MLP neurons of a small language model. Each row is named by its layer, matrix (up: input weights) and neuron, and shows model dimensions 304-367. Each number is 200 + 20 x the weight over its row's rms, rounded and kept within 0 to 999.
After each neuron's rows, "fires after" lists the tokens most often just before its 100 highest values on Wikipedia text that the model never trained on.

L2.up1447,218,192,219,248,201,199,219,205,244,216,183,200,166,224,174,218,236,227,186,197,177,199,225,233,192,184,204,183,193,181,161,203,175,220,206,185,196,198,186,192,216,201,174,191,219,195,214,194,198,183,237,205,174,194,228,229,191,230,264,221,217,214,187,190
fires after: " the", " The", "C", "B", " In", "re"

L10.up598,199,207,211,226,206,197,213,200,185,201,193,213,238,167,176,223,216,207,191,187,186,202,202,242,177,229,234,236,206,192,185,174,194,210,198,160,169,183,165,257,189,207,192,179,251,187,190,206,196,184,199,168,190,206,182,182,165,221,220,212,192,188,189,201
fires after: " F", " Ma", " Mo", " own", " (", " a"

L2.up748,173,147,211,216,201,167,193,188,208,227,163,164,218,198,195,231,205,188,201,206,216,219,170,198,241,163,229,199,203,202,166,173,176,211,208,204,183,163,185,234,216,194,189,244,162,237,232,242,177,192,201,209,183,233,215,159,197,241,205,150,234,170,209,242
fires after: "\n"

L4.up341,257,243,177,199,180,194,192,213,184,190,195,199,181,205,189,179,202,200,244,224,207,234,195,202,179,191,214,185,204,240,227,179,220,150,216,175,211,165,237,190,221,208,178,181,162,210,183,191,183,202,202,185,212,200,175,203,181,194,193,206,189,176,187,216
fires after: "-", " +", "\\", " up"

L10.up516,154,227,208,204,200,197,221,220,212,158,202,211,197,171,220,194,209,198,193,207,182,214,157,204,239,242,214,172,208,190,184,148,163,197,213,190,199,173,175,229,229,212,219,218,198,210,188,206,191,220,220,212,198,175,183,192,199,214,211,236,200,195,205,202
fires after: " E", " H", " mo", " bi", "E"

L4.up382,167,174,239,196,205,204,216,174,207,254,180,214,225,225,200,216,189,205,209,231,193,232,201,220,181,168,208,199,198,207,173,206,220,213,197,199,200,174,179,193,243,266,214,186,211,229,224,184,185,206,204,195,180,191,231,162,187,203,228,174,209,182,207,193
fires after: " ", " p", " c"

L4.up233,207,188,202,201,177,183,171,197,170,185,169,189,196,210,215,219,188,190,205,182,195,187,242,207,207,218,226,187,166,194,200,175,207,190,191,211,214,184,201,197,210,196,192,230,199,195,193,197,168,200,196,196,169,227,230,203,186,232,206,204,204,211,168,172
fires after: " O", ".", " of", "\n", " You", " Ha"

L10.up164,190,219,222,195,185,211,198,172,189,193,233,166,195,193,190,196,168,200,211,199,190,195,213,206,217,193,214,181,168,225,170,191,217,175,209,236,217,186,211,209,218,208,206,186,158,204,237,168,199,166,197,228,180,220,200,210,212,199,228,200,146,206,168,222
fires after: "s", "st", "n", "c", "e"

L2.up1486,192,204,229,241,192,182,197,223,215,199,195,190,249,177,229,197,209,171,213,180,240,200,171,185,211,205,191,198,207,190,187,199,177,181,221,191,193,206,193,199,185,180,181,214,177,193,172,171,217,202,229,172,212,174,178,188,196,167,240,242,211,221,196,183
fires after: "ch", "st", " St", "ep", " a", "re"

L10.up1404,226,205,224,182,178,190,182,200,245,195,186,183,206,175,247,186,224,166,204,221,233,207,201,219,199,188,192,230,212,189,220,227,214,164,201,182,201,183,177,205,210,218,231,228,185,177,201,181,187,193,192,175,202,208,164,160,177,197,219,187,184,169,189,187
fires after: " su", " Su", "\n", " re", "-", " E"

L4.up227,189,209,195,219,207,168,224,218,171,229,205,169,209,175,217,183,168,240,246,244,204,209,221,206,164,218,229,189,210,218,151,200,178,201,188,231,184,205,192,206,189,207,179,210,177,200,171,184,167,214,199,202,168,194,177,167,193,195,207,169,206,209,175,205
fires after: " ", "min", "ga", "/", "s"

L4.up17,215,172,230,209,207,168,198,222,189,197,206,188,228,213,209,190,221,200,207,166,186,218,218,199,189,182,189,209,193,202,235,218,215,207,224,205,169,197,174,210,224,192,220,226,187,194,179,197,209,217,219,181,198,210,210,208,189,206,203,194,194,183,180,187
fires after: " A", " Ch", "amp", " C", " a"

L4.up585,245,178,195,189,207,217,175,200,194,190,187,181,208,227,191,231,228,181,222,212,181,206,224,188,197,182,210,209,180,187,199,206,176,190,188,214,206,196,194,225,190,233,200,200,208,226,199,194,200,183,205,197,212,254,215,203,201,221,214,200,194,192,178,226
fires after: "\n", " |", " (", " —"

L10.up1347,193,171,257,177,235,147,227,217,198,160,175,192,219,203,201,210,210,172,215,232,217,211,214,215,201,179,211,213,190,167,197,197,185,209,211,189,200,192,159,208,236,199,194,199,227,185,234,197,179,179,206,197,176,245,171,204,197,212,229,230,238,200,201,187
fires after: " G", " T", "G", " Sch", " st", "st"

L7.up1206,223,231,222,179,196,184,184,203,170,238,179,225,230,200,212,197,176,166,198,230,214,237,217,228,200,172,198,195,190,186,216,197,214,178,215,205,202,219,217,235,213,211,209,206,190,204,207,193,184,232,220,149,161,201,185,207,167,197,215,177,189,210,189,204
fires after: " ", "-", " de", "s", "e"

L10.up47,205,234,210,201,182,172,186,184,191,208,185,186,211,190,193,209,202,200,216,235,209,204,180,188,181,222,189,206,215,225,209,199,195,205,190,204,183,155,226,189,214,214,202,221,192,211,200,212,173,175,184,178,177,233,217,179,192,201,183,211,227,175,188,214
fires after: ".", "im", " Com", "s", "com", " Th"

L7.up733,220,173,183,161,193,217,201,196,167,217,181,196,234,225,235,224,235,211,196,238,201,192,211,219,200,195,197,172,191,212,187,198,135,211,230,225,205,188,178,224,215,219,202,200,214,208,198,206,198,189,213,216,179,224,218,171,218,219,191,196,203,198,154,215
fires after: " |", " ", " the"

L4.up222,195,174,201,214,209,212,184,197,175,215,182,164,226,171,198,220,175,243,214,247,186,238,200,208,189,163,220,182,197,195,187,201,195,215,213,232,224,205,179,234,187,187,190,194,181,209,221,190,171,203,229,237,178,190,207,195,191,210,177,207,155,208,187,210
fires after: " (", " ", " f", "/"

L4.up1235,179,189,228,208,206,220,171,159,203,204,209,214,225,206,179,189,184,209,200,196,213,243,226,207,207,183,224,210,201,209,211,191,233,201,197,190,194,191,223,191,227,225,220,179,151,248,223,174,179,211,222,213,185,220,200,190,214,186,213,185,175,202,203,179
fires after: " ", " At", " O", "-", " to", " ("

L4.up703,204,210,211,179,214,178,201,162,243,227,190,194,203,197,140,198,206,201,199,227,175,196,188,203,228,202,225,222,206,203,241,203,173,193,223,194,198,195,183,225,231,208,233,181,211,193,227,187,189,189,202,188,202,202,201,205,196,239,213,172,217,188,195,174
fires after: "\n", " U", "U"

L4.up583,215,182,215,192,204,176,187,215,239,190,178,218,198,162,197,226,236,141,220,169,200,155,231,231,210,169,181,218,218,223,191,199,198,190,228,221,154,215,172,199,218,208,234,222,168,199,227,208,191,195,192,183,222,196,236,186,202,254,228,177,206,202,220,214
fires after: " A", " to", " per", " a"

L4.up980,207,225,196,221,167,187,211,215,225,224,175,211,177,213,220,197,201,217,205,196,188,191,220,211,213,162,206,190,192,211,168,169,237,203,219,184,177,187,213,176,214,244,198,203,198,174,189,183,202,180,195,202,201,199,208,167,202,193,224,167,212,184,208,207
fires after: " ", " b", " c", " G"

L4.up647,168,170,223,199,186,210,203,228,217,208,162,203,211,199,182,207,207,207,206,185,213,209,230,213,211,171,216,211,199,178,177,209,217,216,224,183,169,231,176,209,225,186,223,236,219,192,218,198,200,177,185,190,189,209,207,173,196,235,234,187,204,181,206,206
fires after: " and", " for", " in", " a", " c", " to"

L4.up449,191,179,201,187,157,222,220,183,198,209,196,180,211,187,209,215,202,200,208,205,185,172,200,218,175,186,249,196,215,208,201,172,217,207,234,236,198,176,188,244,199,227,194,242,219,222,202,164,171,166,182,223,186,189,217,176,184,209,229,170,222,174,208,230
fires after: " ", "\n", " W", " \""

L4.up1433,215,208,216,238,223,170,200,192,195,228,197,173,201,189,210,221,211,201,223,226,219,158,193,188,207,177,204,180,224,233,226,157,200,191,206,222,207,195,214,184,182,237,172,223,198,209,182,190,189,197,174,162,184,183,209,207,193,180,197,207,216,195,223,220
fires after: " ", " |", ";", ")"

L4.up179,224,179,193,196,166,219,218,188,221,209,194,177,201,193,221,213,206,174,218,195,191,235,196,241,186,170,232,182,165,198,188,210,192,240,205,195,179,184,171,211,204,221,227,180,172,216,232,164,195,203,176,233,200,175,223,183,174,190,182,183,203,163,199,186
fires after: " c", " ex", " C", " co", " be", " a"

L10.up128,196,184,214,217,168,206,210,170,187,229,206,198,198,200,226,207,219,185,201,177,214,169,201,221,189,195,180,191,231,204,171,205,224,195,235,243,213,147,228,232,242,237,223,208,200,224,213,183,204,219,208,177,154,200,189,176,204,174,211,184,219,245,165,183
fires after: " ", "en", "-", "y", "s", " De"

L10.up811,215,164,226,199,207,165,205,200,208,191,175,191,196,179,210,203,178,199,223,222,249,192,243,176,238,185,226,201,189,171,191,164,233,192,221,198,190,204,210,211,181,220,215,228,160,244,206,230,208,207,184,221,181,195,203,170,199,188,208,192,186,212,196,210
fires after: "s", "al", " Al", "il", "c"

L4.up1259,196,211,195,185,210,188,209,217,195,230,175,178,239,225,200,184,209,214,233,176,210,204,195,190,198,184,211,185,188,180,211,144,205,204,212,168,167,178,211,218,213,220,207,210,186,211,219,199,192,164,189,186,192,226,185,160,170,210,183,170,218,186,213,216
fires after: " ", " C", " c", " \"", "."

L4.up811,224,191,214,172,194,217,184,153,214,201,187,187,216,191,209,213,159,149,192,198,175,192,216,173,224,217,207,203,190,195,226,217,207,198,196,237,188,208,212,193,231,226,198,172,176,235,206,214,212,216,193,190,208,223,187,209,198,185,182,214,248,202,177,225
fires after: " |"

L4.up1210,177,186,186,166,191,219,190,191,224,196,176,189,207,201,204,179,166,196,207,227,205,231,238,210,218,178,205,223,214,211,216,207,192,205,198,213,209,199,217,191,244,216,224,195,188,201,168,208,214,213,215,203,210,190,176,173,198,195,226,186,199,162,220,207
fires after: " ", " C", "-", " re", " A"

L4.up774,221,191,189,219,226,182,206,199,209,232,190,208,195,167,183,219,237,196,232,210,217,168,181,249,204,186,205,212,195,176,166,203,194,208,203,200,184,202,175,202,197,203,193,233,183,245,203,198,197,176,217,188,171,226,218,216,158,159,223,180,218,207,189,192
fires after: " ex", " to", " be", "c", " pa", " co"

L4.up523,244,189,193,197,199,206,199,178,211,261,176,228,201,169,204,187,217,204,221,197,212,174,185,236,198,218,221,187,200,252,194,177,230,206,228,196,198,186,170,217,216,196,178,215,178,187,210,175,206,175,200,186,208,202,203,211,197,233,176,220,203,186,187,232
fires after: " in", "\n", " st", "r", "vol", "ar"

L4.up466,199,170,224,168,178,198,208,172,204,217,185,187,187,173,188,198,161,195,243,212,203,195,207,196,194,183,210,178,206,216,217,220,192,216,235,203,208,176,178,257,221,201,221,181,211,215,199,205,159,166,220,197,175,198,192,165,194,189,196,203,201,184,196,220
fires after: " ", " the", " 19", ".", " 18"

L4.up714,182,209,234,195,197,203,221,212,180,177,196,173,226,180,197,188,180,192,189,172,198,223,208,217,187,193,196,193,188,196,190,212,209,213,193,184,164,164,191,199,213,223,209,188,225,229,188,212,209,238,205,199,195,207,215,173,209,207,218,185,198,190,149,225
fires after: " C", " F", " st", " a", " A", " f"

L4.up609,205,198,221,207,205,223,206,178,222,170,186,233,198,203,180,215,197,187,176,176,209,215,190,203,229,171,209,191,188,209,201,206,186,233,189,210,223,212,218,215,224,165,246,213,216,201,224,218,192,170,184,210,189,203,206,176,216,201,180,190,208,192,186,188
fires after: " st", " the", " can", "t", " d"

L4.up600,209,181,202,202,215,175,224,207,193,186,161,207,209,173,197,228,202,188,198,176,206,180,190,236,228,204,223,165,195,209,165,213,199,212,202,217,200,215,197,191,240,176,194,166,187,203,196,175,169,198,192,220,197,231,208,230,189,200,193,177,221,217,160,178
fires after: " be", " co", " to", " can", " she", " She"

L4.up152,170,222,178,226,181,191,195,197,197,197,180,200,175,205,189,187,227,201,197,220,231,185,227,192,208,185,197,200,244,183,204,175,217,205,216,188,197,169,207,248,230,216,208,226,183,188,210,158,201,159,187,200,211,217,209,181,196,216,215,189,224,196,188,219
fires after: " p", " h", " tr", ":", " b", " "

L2.up754,177,205,223,190,155,181,211,166,248,201,196,189,211,189,221,220,208,189,223,177,207,196,178,215,198,209,211,164,201,183,159,184,191,197,187,187,217,190,211,241,217,228,175,226,149,203,219,209,218,200,231,200,224,228,175,205,217,183,215,228,216,189,198,176
fires after: " E", " the", "E", "th", " Di"

L4.up121,210,177,217,182,201,205,199,183,178,211,196,223,240,201,195,205,207,196,224,205,197,217,225,217,201,188,196,173,231,212,199,199,209,147,219,225,212,147,202,204,224,225,200,234,209,226,202,160,180,207,176,213,190,228,193,167,202,221,219,194,198,194,214,226
fires after: " "

L2.up504,192,169,191,213,214,189,204,194,173,216,157,166,228,209,189,209,220,234,199,217,191,186,199,232,188,227,216,210,235,156,205,198,208,196,211,199,200,155,174,215,225,195,173,231,191,246,199,194,181,197,216,238,202,225,193,191,173,226,219,169,215,183,176,217
fires after: "\n", "|", "o"

L10.up1234,228,189,203,198,226,202,205,158,198,213,203,197,204,201,212,216,193,204,210,198,194,180,216,225,223,176,226,223,192,212,197,191,173,194,225,219,216,218,197,221,217,205,186,213,253,204,231,180,206,192,218,192,188,219,195,204,185,221,250,170,215,193,198,187
fires after: "re", " re", " He", "w", "ho"

L4.up1114,223,193,229,214,196,219,176,200,228,237,191,203,234,196,230,198,201,226,207,276,175,230,240,220,209,165,210,227,211,224,198,220,193,189,217,175,197,216,188,183,213,222,209,188,160,238,194,201,180,179,223,185,196,197,211,199,173,193,219,184,226,203,181,209
fires after: " ", " P", " A", " ex", " p"

L4.up12,166,174,209,194,193,204,221,211,198,222,159,183,198,182,147,202,187,209,228,216,199,230,226,211,198,198,237,204,189,200,222,209,218,205,214,224,194,211,207,186,240,171,207,208,156,213,197,193,163,174,206,153,184,193,189,167,194,199,193,189,199,155,207,188
fires after: " ", " g", " a", "it", " the"

L4.up838,203,177,259,211,215,169,203,174,233,241,186,215,179,163,186,225,223,200,200,177,178,192,229,228,162,173,214,205,210,175,227,173,195,193,195,203,205,177,168,218,204,227,225,198,228,203,198,196,202,195,189,176,159,184,197,176,190,220,230,217,227,201,211,208
fires after: "==", " P", " E", "B", " H", " "

L4.up298,200,225,165,171,193,237,191,198,213,200,179,206,208,184,201,183,200,212,191,194,241,175,200,207,200,186,196,182,225,191,206,214,194,216,196,210,218,200,227,202,207,219,218,181,229,179,212,218,177,200,238,189,157,215,210,185,218,205,203,189,208,193,191,176
fires after: ".", " of", " The", ":", " She"

L4.up792,164,229,189,246,207,208,197,211,191,207,204,186,224,183,224,208,220,187,230,185,237,194,214,230,189,141,184,182,187,191,183,209,199,197,188,228,170,193,212,201,196,261,201,183,208,213,184,192,197,165,217,198,198,208,190,134,214,215,199,159,177,178,192,209
fires after: " ", " c", "s", " per", "udi", " tr"

L4.up1348,194,206,208,169,154,175,197,181,172,247,172,186,191,216,224,232,170,204,189,243,226,166,196,228,213,158,224,202,208,160,175,183,191,169,223,217,198,187,188,203,224,176,204,235,179,206,207,217,212,196,193,179,188,248,195,220,181,199,210,186,249,202,195,191
fires after: " g", " G", "s", "h", "ir", "G"

L4.up401,228,199,197,192,206,220,198,178,201,217,176,182,228,219,244,202,198,220,206,231,239,199,188,197,204,202,206,201,198,204,178,210,155,185,180,195,224,200,189,183,204,167,202,180,204,208,181,190,212,184,230,173,159,217,205,209,206,186,216,178,230,199,168,209
fires after: " ", " se", ".", " of", "A"

L7.up686,197,210,187,186,178,198,231,185,193,223,193,173,227,188,232,217,203,189,204,186,213,194,211,207,197,159,268,164,184,209,209,188,209,215,212,206,217,181,184,187,213,229,235,207,182,235,233,207,211,185,162,185,165,228,183,182,179,179,192,236,210,156,176,205
fires after: " ", " 0", " of"

L2.up201,211,143,201,214,184,196,208,197,212,220,179,211,216,202,216,203,239,201,217,210,185,207,185,210,204,196,234,199,195,197,189,214,178,228,230,186,184,184,169,206,249,210,214,203,208,207,160,222,215,223,197,221,192,229,211,192,177,198,210,191,215,190,148,234
fires after: " ", " at", " run", " in"

L7.up116,216,227,202,222,214,158,194,217,206,214,181,198,218,209,208,213,211,213,222,224,216,176,177,196,193,195,212,219,180,162,201,223,185,193,227,177,188,162,194,224,228,238,211,179,200,221,234,236,200,194,186,179,194,234,181,212,195,222,217,180,221,210,160,231
fires after: " |", " ", "\n", ")"

L7.up742,209,202,192,214,192,200,216,181,198,245,220,177,228,203,220,211,170,172,227,174,207,231,181,219,220,159,217,188,205,214,197,173,210,175,204,224,214,181,208,186,208,227,231,207,176,219,192,210,218,189,159,194,171,207,208,168,190,208,194,181,195,175,188,193
fires after: " ", " c", ".", " the", "ra", "le"

L4.up652,226,205,193,231,198,184,206,199,198,222,219,206,197,130,226,202,211,179,225,195,253,199,198,202,201,199,185,204,208,229,190,188,210,198,220,198,208,131,209,217,180,194,157,200,209,236,202,207,161,205,202,212,152,224,198,193,210,168,200,196,203,193,192,192
fires after: " ", "em", "en", ".", "th", "s"

L10.up548,217,195,208,224,200,199,220,214,179,191,210,189,217,198,240,187,216,205,209,200,238,219,220,237,248,162,213,198,202,201,202,167,198,174,190,209,192,201,228,226,230,225,239,172,185,198,188,180,201,197,189,170,189,209,185,195,194,199,215,206,219,199,185,220
fires after: "s", " a", " ", " su", " dis"

L2.up1393,201,230,207,213,204,200,208,183,212,194,221,173,214,201,189,238,225,200,224,214,177,234,222,232,211,184,198,181,201,193,185,206,175,209,210,196,203,182,168,246,206,195,177,191,212,205,203,211,209,183,207,230,186,246,205,182,168,227,209,174,223,180,168,206
fires after: " the", "\n", " The", "th", "The", "=="

L4.up1398,217,196,220,242,187,181,197,180,216,220,178,205,229,226,212,225,231,230,222,246,195,214,214,175,174,203,228,180,173,217,191,193,192,175,195,244,181,205,239,216,224,229,180,216,206,235,191,218,195,179,189,191,148,218,205,224,193,230,210,211,215,215,186,223
fires after: " |", " ", ";", "-", "|"

L4.up406,209,195,179,200,209,213,214,186,192,235,199,171,221,192,228,227,201,191,214,217,215,202,211,217,206,169,254,146,194,191,171,193,218,174,209,223,176,178,213,190,211,195,215,190,190,250,175,172,184,197,176,200,218,178,242,177,191,230,204,174,181,173,204,206
fires after: " (", " h", " c", " ", " with", " a"

L10.up517,198,190,214,188,198,188,172,167,199,180,182,206,224,190,192,223,189,205,199,233,190,214,204,228,196,163,173,210,183,204,167,246,195,150,194,224,197,187,205,221,234,204,215,213,157,171,222,174,219,179,219,215,189,214,215,192,176,194,191,201,200,186,200,198
fires after: "c", "s", " P", "ur", " p", "r"

L4.up908,219,180,204,196,207,195,205,189,201,170,166,195,221,185,177,207,217,189,215,208,198,194,232,199,168,239,239,219,183,188,229,200,156,166,220,167,171,220,190,199,212,234,207,208,197,209,211,177,186,210,169,202,220,215,225,212,181,209,232,192,201,182,176,189
fires after: " O", " M", " m", "O", " U", " Mo"

L4.up852,203,171,210,157,202,189,195,211,207,199,195,199,217,205,173,234,182,182,214,190,227,181,197,208,179,172,187,189,209,199,235,177,199,216,191,205,210,187,224,191,207,205,208,224,199,202,225,183,169,146,198,216,176,197,208,194,195,225,203,181,236,179,221,235
fires after: "\n", " (", "==", " \"", " the"

L10.up1088,142,224,214,193,207,227,216,188,180,198,185,195,176,187,187,222,197,213,236,220,188,200,209,219,224,187,225,191,204,211,192,174,213,165,201,210,196,200,210,218,212,222,195,180,190,240,231,147,192,182,218,210,205,204,180,187,226,173,197,186,193,188,165,193
fires after: "le", "o", "s", "ev", "e", " "

L10.up1465,216,226,206,189,180,190,184,171,210,215,178,182,225,192,234,247,202,179,211,195,208,172,183,240,235,166,234,218,163,193,149,200,184,212,184,213,215,183,210,223,233,210,205,212,190,194,223,208,214,216,183,218,220,248,211,202,161,204,230,202,225,184,195,199
fires after: " St", " st", "har", "ho", "w"

L4.up1173,227,177,197,193,191,187,186,216,209,190,193,210,193,199,213,184,204,205,191,188,192,214,222,204,217,230,163,168,206,181,229,243,228,155,198,189,214,213,218,207,241,227,197,214,198,214,169,186,181,205,177,219,206,245,218,175,166,205,219,200,207,191,176,185
fires after: ".", " Na", "ha", " Ha", "na"

L10.up1268,224,218,194,178,200,213,174,203,189,225,150,185,183,174,212,214,186,182,222,204,207,173,235,190,179,219,203,203,194,241,187,168,219,182,217,166,186,197,230,205,195,227,214,214,185,220,222,182,150,147,189,191,143,210,180,197,204,200,190,161,227,178,182,224
fires after: " ", " su", "'", "s", "les"

L2.up687,211,217,227,206,167,172,202,215,198,233,144,231,224,201,201,210,189,203,209,254,200,196,196,234,201,220,225,197,222,203,184,174,192,226,213,243,201,177,176,210,209,213,188,211,179,232,203,219,157,211,205,215,193,219,194,175,183,208,230,167,206,186,171,244
fires after: "===", "\n", "re", " ", " was", "s"

L4.up1269,166,195,221,181,209,221,166,219,198,242,202,166,179,208,191,216,203,207,207,201,166,223,212,222,222,173,211,191,180,190,152,190,179,188,200,211,183,198,188,215,222,216,187,223,197,240,183,179,230,171,176,240,188,222,185,213,160,201,225,150,186,168,173,200
fires after: "\n", "-", "|", " (", "S"

L7.up1450,190,183,204,177,204,182,212,191,190,234,164,199,199,201,265,249,169,215,212,213,236,211,207,209,223,201,218,191,220,227,235,179,212,174,177,236,225,187,211,195,222,244,177,200,209,217,195,176,217,168,194,183,174,213,190,212,157,191,219,171,209,203,189,215
fires after: " ", ")", " 0"

L10.up120,171,188,196,163,183,158,179,199,190,183,163,195,226,200,206,231,206,230,222,218,200,208,207,206,192,240,226,199,179,194,192,200,214,187,227,213,185,202,201,202,201,220,230,226,174,200,204,200,185,187,151,216,151,197,232,197,195,176,212,171,205,216,174,180
fires after: ".", "il", "am", "al", "la", "s"

L4.up464,194,196,243,207,184,194,214,224,191,233,196,190,202,209,206,205,168,178,209,216,198,240,190,217,167,179,216,179,215,180,166,201,191,183,222,255,176,205,165,208,203,249,195,204,203,214,179,194,199,199,214,209,182,224,216,219,181,183,247,155,226,207,195,230
fires after: " in", " the", " p", " m", "-"

L4.up1362,242,195,197,190,213,195,176,194,150,225,210,140,205,198,192,198,184,189,202,202,192,181,229,218,183,200,187,188,210,215,204,197,191,225,175,199,180,229,175,193,176,207,229,219,182,229,173,186,186,206,194,177,198,201,184,199,185,210,208,150,214,155,164,201
fires after: "ur", " a", " Ma", " la", "min", " "

L4.up1397,220,216,186,187,195,220,183,194,184,189,201,186,188,207,207,215,198,175,199,204,213,182,184,170,216,199,186,203,179,222,226,165,200,202,196,231,182,167,214,198,201,153,208,185,192,199,217,191,156,180,196,235,216,212,186,197,204,209,211,193,181,169,198,215
fires after: "\n", " (", "N", "o", " L"

L10.up501,190,200,262,225,213,179,187,207,205,209,196,230,219,202,213,268,223,208,207,183,208,244,215,237,212,188,196,229,215,232,210,203,192,193,186,230,194,222,205,227,218,237,234,192,221,184,187,195,194,199,225,191,184,182,196,198,209,196,219,196,207,204,216,206
fires after: " ", "th", "B", " St", " Th", "y"

L10.up1327,200,211,190,205,229,166,149,193,192,231,177,215,161,215,201,190,203,238,213,192,213,203,240,204,173,216,208,223,213,206,213,221,217,196,199,208,201,223,171,183,212,224,200,226,181,237,217,182,183,217,227,200,170,190,215,208,173,228,195,197,187,201,229,227
fires after: " Li", " Go", " Col", "li", "go", " co"

L10.up1074,205,176,225,156,211,195,201,187,282,195,193,211,221,210,198,210,211,199,208,200,192,163,230,198,210,177,182,188,206,211,208,203,181,223,223,198,185,212,217,193,206,200,228,176,231,202,208,192,245,165,191,234,202,218,219,180,219,214,199,207,212,180,185,202
fires after: " T", "t", "T", "k", " the"

L2.up673,211,181,194,179,218,205,198,204,182,242,177,184,194,199,205,208,210,199,189,231,194,229,223,225,211,166,210,164,158,189,192,182,197,196,200,217,154,217,232,212,213,202,177,200,216,229,195,207,189,214,168,188,174,217,203,210,151,194,195,185,181,233,161,169
fires after: " (", " S", "S", "A"

L10.up1499,208,229,176,164,227,193,214,204,175,199,196,174,186,180,197,224,171,187,212,218,216,179,223,191,189,183,208,207,191,223,199,187,190,215,191,208,181,185,205,232,206,166,195,175,174,205,198,207,208,207,174,154,185,184,205,209,165,209,213,155,225,167,191,250
fires after: " ", "ur", ".", "ill", "un"

L4.up288,196,202,192,198,151,215,210,199,215,221,191,226,208,181,223,186,214,198,211,223,213,229,236,216,192,191,199,176,187,204,181,201,149,199,234,215,177,158,198,210,208,216,204,211,216,211,174,215,187,194,191,217,176,201,215,151,207,211,185,199,202,184,176,239
fires after: " ", " f", " un", " $", " F"

L2.up637,205,181,201,208,209,219,212,220,238,216,194,196,215,182,207,243,196,179,201,223,165,161,204,218,177,202,216,216,190,187,172,169,173,213,209,198,235,208,176,235,209,247,178,210,208,225,205,213,213,172,199,211,161,211,221,217,197,208,191,219,207,194,185,204
fires after: " the", " The", "The", " E"

L7.up1378,200,186,228,187,219,221,204,178,177,233,182,163,207,189,192,209,135,199,201,213,174,219,205,206,236,210,265,218,210,245,160,213,199,216,200,207,226,214,215,207,229,227,203,177,175,202,199,180,173,162,222,158,196,189,193,197,210,169,213,173,198,167,205,196
fires after: " the", " ", " in", " of", " p"